python train.py --norm_eps=1e-05 --parallel_block=false --init="normal" --dataset="wikipedia_en"
MLP neurons of a small language model. Each row is named by its layer, matrix (gate and up: input weights) and neuron, and shows model dimensions 48-239. Each number is 128 + 24 x the weight over its row's rms, rounded and kept within 0 to 255. Numbers have three digits each. A neuron's up and down rows have the sign that makes its largest values positive.
After each neuron's rows, "fires on" lists the tokens most often at its 100 highest values on Wikipedia text that the model never trained on.

L7.gate855:120165158140082111109112143159127144150147166122115176122128078128129120092156149103157118130167128142184139126127096084098162141106119138111139113148117154107121115130101081113146118130124130114100112126127168101144134162123093095133169103119121104153151164179107110127130126141136177135132168136121116137095105118165093125149115118125123115116166162136122155104166139119110141133105098108106165131122126121126152136134152120112123214099125084152116066155165161133164142160146109124099121131127138138136142160122119143136103081124117136144097123104145135123085158141119093132
L7.up855:166077176128082120132091120164153136142115104211101124114094100141118110115139135123137169138142118114152100196129110159120165145134148131146100196160097119079117118123120150156113154142086131102130122128097150115135126157062130122118116150111148109144129162122107114123172107125118116113146146150136064129152118164171103117135125122136113119134139125129150099122178129127129112168122161149098120143102149139136100143114098171118114164119119126140121103120119130100139119154138119142126148120104184121109138098175098132116117117097121132111105087129098139165160130137141182067
fires on: ",", " and"

L8.gate31:111127165113125138138133073082087108122176139112102114118106124128127151151132124088152115078127139159160134112058142173095126126098120152142075109171139113119151126112102124140145118099076129121116141095119131130136146113081160130127147144151122113127161180109105154142116160137084099131120157163127104117154119088143136154126102095129169118150118099133097081151120101114101106172140101144151120122148145120128109145117118123132175105162129157097148160144119118119118169105099146125101155132143134050144142125112142100139136153099105127108123129127129144140153149102157091139
L8.up31:139171177141106139112115105146107114105166111142122133127149157085097155136091141143084114117108164129156147138109144143105099091115142161125111104145149144117156145105111107152148094152114143143115147132104108165144149108117110142154113119147144141086159151095123176122132123112135142106123134146129115109153131089138135122122124136159137119203156112139108090190129115130133099152131127156104124148143122133109128131130145082082149132130147123162153114108127142145137073130184084107124105172128124138149099136109114157125147102071103147146137135106175123148100075158154095129
fires on: ".", " States", " US", "=", " UK", " Kingdom"

L2.gate275:152138097125186176101142103102163147131111140115114162151123099132106161073115126121114103075151127091133147144129146119116121112148135132144130096133135134164122136160109143106113161137108143086120093182123140093141114120108151086127144078129127135122134138153120116121110163149141141144068104102115137102130168120103132139154200153127139136161125127151136144112166145145118162102113098096135123138116149123120115164093155083123156160117107144094126143122159087093148122126123113110139138101143147146135145099155116166100144097140183162138144118120142121110112118154136116117
L2.up275:196120172114153121105139091107138174121139137111113145137130167130138172152110129094140137063108121112120140143133173113137108108135104124141139077121116118117111123194106132096132144112144134127148120147104156129133132141155173100084122124117156175125170179123114144121136143133146126145157126144098135107113147135140133144093154144132140127087110107134130110089142133118143136114094127122101093137138120127115142123147105085154127161112111121060098127099146077091136119081124162141131125121128143171146177076144091136113153123115139125144117116092124096125146127146129134117
fires on: " between", " from", " From", "From", "=", "-"

L8.gate167:197132117153103097139158156143138061160079159159167108150131074158121162119126117108162153146147099154148123154102124146157169183094137146120146126125120117174106083152148108137113095144135142128142125112139095110085160137087057129094100119098136124142139116120133180156118140121143100131103123124107123150131143126173146110109142190107136131163114129127115115080152071060120118136091100110144130171097115130146147155143153111140081104152130093135114131161161173084133092123116110116125124139142092159104155114141159133141127078135145147120157158136111137157105113132115102106
L8.up167:120100145144118158116124117175076147167097081120121140096092125178136087105115113127111114133124137133123116163143143095136097123133131149109112126167099106128113127116155159130134101118135128090123118106152178114152154129129110117095129174120133102086094112141122149152121115099087095088105163160148134151145138163157157123098083120161110140128123147163084135074082167140151139122131137122129104110103123085128227108153138111147096180098131078118082097124150137136118126164120163126140112098123136110095094125115143124140130146120110127177132129126152110101147131120096131120
fires on: ",", "ly", "\n", "ed", "ta", " ("

L2.gate701:118127159166150109121148127136113133157145075098152102126134086110103094091125081098129140156157106174119128123148119141094116164135152081091164151103098109134130127100154143147141170096113109137070133123121127072122112116102122126132137119143103138155141098129132120144106074132129104141131082137102109148086146148136101122138144135128099135146114124132081131125146141143132143094113128199138096108082074164125094124185134127174141138091136112142150104129135163080126136116149094102104130169126087092090134106087184111106129140127124126131161123093070071099084120090109103103
L2.up701:130121095146128104100124126156095107143109117114144134114148110101120119137083114122128142157129145138167136114134126148120120124124112129098114183137183111119120169130148138077137120196155131122113125130098102103124142104153134135101132092094132153130115115136147092096144122149118108089119126127135044119078119184150116132120147114135118144134108098115144149121120153149100118127150168128139093148146094133109114147128115179112144079154143112140151110151173138105182126128127104124148144165100132125098159135117143110129116156141134097122137110142144082154088127133154147137
fires on: ":", " set", " Record"

L8.gate373:100133155120126111144090091148135117119119143157134128132147157103108122120163149104140116118133097123190142113116147112111111149070117169139116111167151093155102122145128102155152145130099108114130145146121156153159157149086164107108125101107107144135150115125156116134127144103112147130125159085153108140073104115163111115150148132161121079118146124136156122101166113123120113132119106080130139151093149118100103130113121122131137141112088116151115091111182158101125136119169110155098110159129175138151187140143133145117121075134098152123092104089123115166169152139114122137
L8.up373:185125109142133185164113102139103093130097103135122130133115132093145122132084146058158133173145139118164122148114120134160119149121111185154116133106124140120139105127152128126108107122120138131135131130117127109130074108118130089080094160146120143121147125105074149153111120145137094122116120151129118125131150113139110149086110151126118130091125138116101147149176120111108160142134151104115146155151135115097145085150135122143113160143089140096105139119123155126140072108119093151127136159124164122130151120116128181152165187107112168162112182173147158143103144173115127079
fires on: ",", " second", " third", "|"

L7.gate845:129103147194107158115136139161162130133116156085154134161135138119143117079144155113148111109103087158179071139089131141109112128098099130099143154114116137122164114144117113102125157128113127125117114117119149162092103093114158150152128089128120161134167116133131105101107151136138146127101135157163140138135160102106136105070109071100137117155119156158151183083120104084118094108142152115167145094178093129110128136149138131150125123112089155098155125147146151135132139090187117118122129149146101154117128119127137128139150123113147101121140131109108155132134104096126142104
L7.up845:147140104150104133124134130131125129146096104107122112088120134116104088122147140101098183110146123117152105111134117113178119151077126138112172134106116154120083139121141130135098107187132159139099107119083179151108168125136128180153114140110168159114141131153175149065152166114143131100077120144157133121078124167128120138114130121154168110135101129124156109065132100074141114123112117140182160113153152144111110168136127136136126103161150140110126161128128155115205105099125154135134169126114122139088162075141137119144164081129119122133141149132108155102127114167150100142
fires on: " |", "N", ":", " for", " of", " at"

L6.gate321:148137142107110149110094137157183138101178103099104140121134136143118128161134155094151148154053139101127110127163142111116149151106129152103122141142128122125129110109112078111153142120144136108091157145135085155109201122151085126111159131103091103161112120141108160150113083161143152125055171117153109169108125124149096115120146146144164131116154118138109122131136141101089121110167116134107134143120138076116137170101161163115139157141130088143099143132128114131125094119158110165118124126096138114082157141105123126139107104089113156089089105149095161147128133161159143089
L6.up321:140117127097161112145053126158144139107097132136113098114153117138131104111143084137143105135139148178131138136125162101126154147129138131136103167116103124109160068125128119101124105121116131099188131145098178140131147153123098132139118139120120091152121154087118145140125066154132142090151171126134066140102120160151123137153115136094161094120127131089153138161156139136096118150128157110112152121133084098096136139130138167160113132119102153120089117151133134083147124143153145163125099146131124122094143108128111143095139111098118116117109120185067094133116136115112149100
fires on: ",", " and"

L9.gate897:163147110147168166124131158085142096143126136097121118142141147159091103106134186135143136143153119108118088133110117126111173139128147117139144125134128109148170130126124108104123147092140129137152091149128159068156143082181120122093105117108154178156121152109155156089125123132151118117144139108115183121134113133114136158152128214099128129105120085128122129118141107115136154177123120111186115135146143094138129125108130131170157146150102140136090150132115067122138127132114116139140166078157162083090086138071107154132139173158131137117124194157180098158157149129086103154
L9.up897:098118184134130130115100142135154093143111123136098120133093157098186126125071138157118151128116105117164146085168167148116151113096137151139119102149134129145100132140107157124135142160148135105179115098124134145142170130179163117089103106101121146106140151128124109153159114154140120155140138138107134161101123124107121120143109147138152100131134170175137105114113138099163128158173123091131066109113146130086139148134100111126123115091145154124108137136123170134142117118118124144153101093123146169097139139135108145112134143115135153099105155104138159089162117123085119129
fires on: " |", "|", "=", " North", "-", " South"

L4.gate316:167134151094130123150116092185128118129148128118108097150171093110139144120116136113133116095133141114146185087111113126127137165112160153131115156128160151125102110102126153126131124144145130140122140152163088105142120167096122135119151157149103073112154176169101162094078086088116155131086090130106140163158068109157119147107128138144090089136119159120142155134136162138148135091133074151085116160145084139120122133113136100160112105135096118172116134125139150105128134170160133105105097140132156109108137151096136171138125138105079164116109155135107120125144113105119129148
L4.up316:089178146113124139117120104128152102151151138124151092129139110140143145121113094152114180156113110115192134115164151131084134143107157102176186108150141124102118155122154105117151164128086114166145079123113125119105176137165118132140136169106102135114124148141161120130139121161100143107112078136133117158144122150148153102109128175144161112155175142139144118132205134150179141104133127108115127135099161176121136154167130158150112144111125143111130095113173117126153135130150143131135101154157180112163131141122131129147118115138084145106106125138147154120104137137142167130
fires on: " and", " as", ",", " or", " other", "\n "

L8.gate136:152132109113124137148140111139101149154116105114147137120168175106148115139130107080135134145087102141115114136142128103162124106101120133155123094126158108154149120132130151114111147126073163145143178114108124115122137116113079116133092124155134092120121167155098131164157027208133121140139145127124147142116097153122123143125135174087154166112108159123125107078144103104135126085133121112120100120150148126116174146106116116084159136111153107132093173152119144136121122131133116178109135146141159133171113080164149128089095137106145111130110151112107107166117118119145124114
L8.up136:153110127133123106110133147111136113108165137170104159113108098140094122092140123138094112131151139125140069105154107128085168126134128143111119154132173127108119150081124120150154139150154117133146108154128142132103139143105127118120131202131126144074135139132150095139133165081098107198132084108142124111141159150153142146138139134127109077132130165132097142061127125129143089162142126110137111088148160063112186179151090145148098126101100100156107099116141103163126086156153109144148130097123132106145155144164172165162124095139079150093148099102126094157141128134163156146
fires on: ",", " (", " [", " was", "°"

L7.gate576:133163155124153157112113125114116171121121121080153115131119087116130105119100130159125143058133082122120126118154121185129096135118135149158119111111098131175110140127118133104139165121153161123136134144089157107106109143135163137113131165132117139139143143118135116088157156105153200118163134055090130115155117102111148159131151161117107117104169133107126169110135111116134154112199106146102157117152113119150117130129149169064112097134091108088126137100116136106132124114105126117098116102121142148113118146128161133135112145096121137139131107131142107142123174211192130125
L7.up576:132109137102151126136120102149122162112119128125131135128104118089137118109154104096104135119140080158129113129085170101154117121105096155151129074134134118147088160112126080132109110104139144160117147136097119133135173125161141116141153149159110124141137164139105123109135122111118120156098097110152159135153130136122129130132105122103163108120130119130121155110118110145104130123109155108095115106157143115108147123163092174144106133098138147138115110149112101094123131132148185096126131140124134109118128119159104187107148132125152161154110169101118103127137124106158156137
fires on: " to", " with", " and", " than", " as", " of"

L2.gate602:102094132078121131138141108112130120168135158112126116106116111078145118161108162150100160152146119168138143108129102153163123114104125119103121110153137167152122115157109126149133131152138131083092123111109088118161125113113100122155107135155106134151153147181115109132114134109152143137141120124140122110110140141098092137123131136124144126157175136139185099116160081119123140140164144109147138154098139112116140134127140137146164159134108177144116079175118175150128097109131161075121151112143103151059149139153164112099110125093132121147123081090102122147109103139135093134
L2.up602:102103084140106097139132131153107148121170159105106114111122097080159149154119149123107108153121087122155107120120142121156118180091147109075131103115147132122139125120142103109169142201119124110128108137147060102124151127117137113162148147147131110151141195160103139159142122134152141110149119146138145111108127156130143156110110107130120103139177139139099131133165096134151148132118167143202119096103126154152139123114145125165142135142155167117119125131125131160126097110138161091163150112168094136088132127151159159116093125148125155153129090113083110113103103156138111154
fires on: "od", "end", " rob", "ish", " Ed", "red"

L6.gate202:192116145099114126171151129116097126133114136142101114109112116131160146133146133137121160131096095139134131134081096133106105158113152127141152125170115143123141128149137139172113155136101085122164128120076140088134140129098130133128110160116141133160147128129139103123071089105131131174102165146178126131116137151153135083125110144115133158083087132151090151096092122145111145115115132150094144141141092128118180128152137121147130157134135122113147172148135129111108143125135173103123107159149110152133153146125120161100131124099177113141110173152131060141138077114144114139
L6.up202:101097160125083133154107091119145105170122122165125105129113166160111135078134118157106156178110114090156146163132113145134062111133156082151112112154113106120116137165122152158115175115168123145143103100120154109135128140118139129145148131118180123118141126124182146120144093141081140161126118126120148109118118138130113128134125144102135159097108155122108096170091117130149131134119130119107127103143124112116109156139121135156132145107176138122067126103148126144116113107100145139135115125153154130137133155141134123108112181134098098105109112169120104077108120119137119108
fires on: " and", " be", " as", " become"

L6.gate21:086133116184121141118119099159112157136143151118086133188111123097101156192142106114132096058159126153165135101103173117086138140154090193120078151107183145129139145139149148102133125176170142125143096149097141119123100116127139140049101126124110164161146185146133147106148133128116075151127145151099150190125118130136130093137128135157127116141162120116175090136089127146135103072111112104130120116101136133096121152119122127110099114116119171151107162147175136118109124149125099151140145140173107104104124127111095103119081112126133132146115155137148136118162165108131147153
L6.up21:142118146123129159135071104106111142142169120155152108122117133097116128117155124134138178137111142106173134112121123130143136102160100110153149117129099117104121137123122151151097147161125104121080111116121111117107133150143117122090171078149179156134126131125145176112194118139112132101144145165115153127130135159132109153159133143115098115119155155134099129171164090145124149125151142131143104165149183135089147154172135076071094105138126151122144106135137156153116107136127101129113117145113177103113117153112146139161130156123095126172132167149120120169124094128145152114
fires on: ".", "=", " |", " al", " other"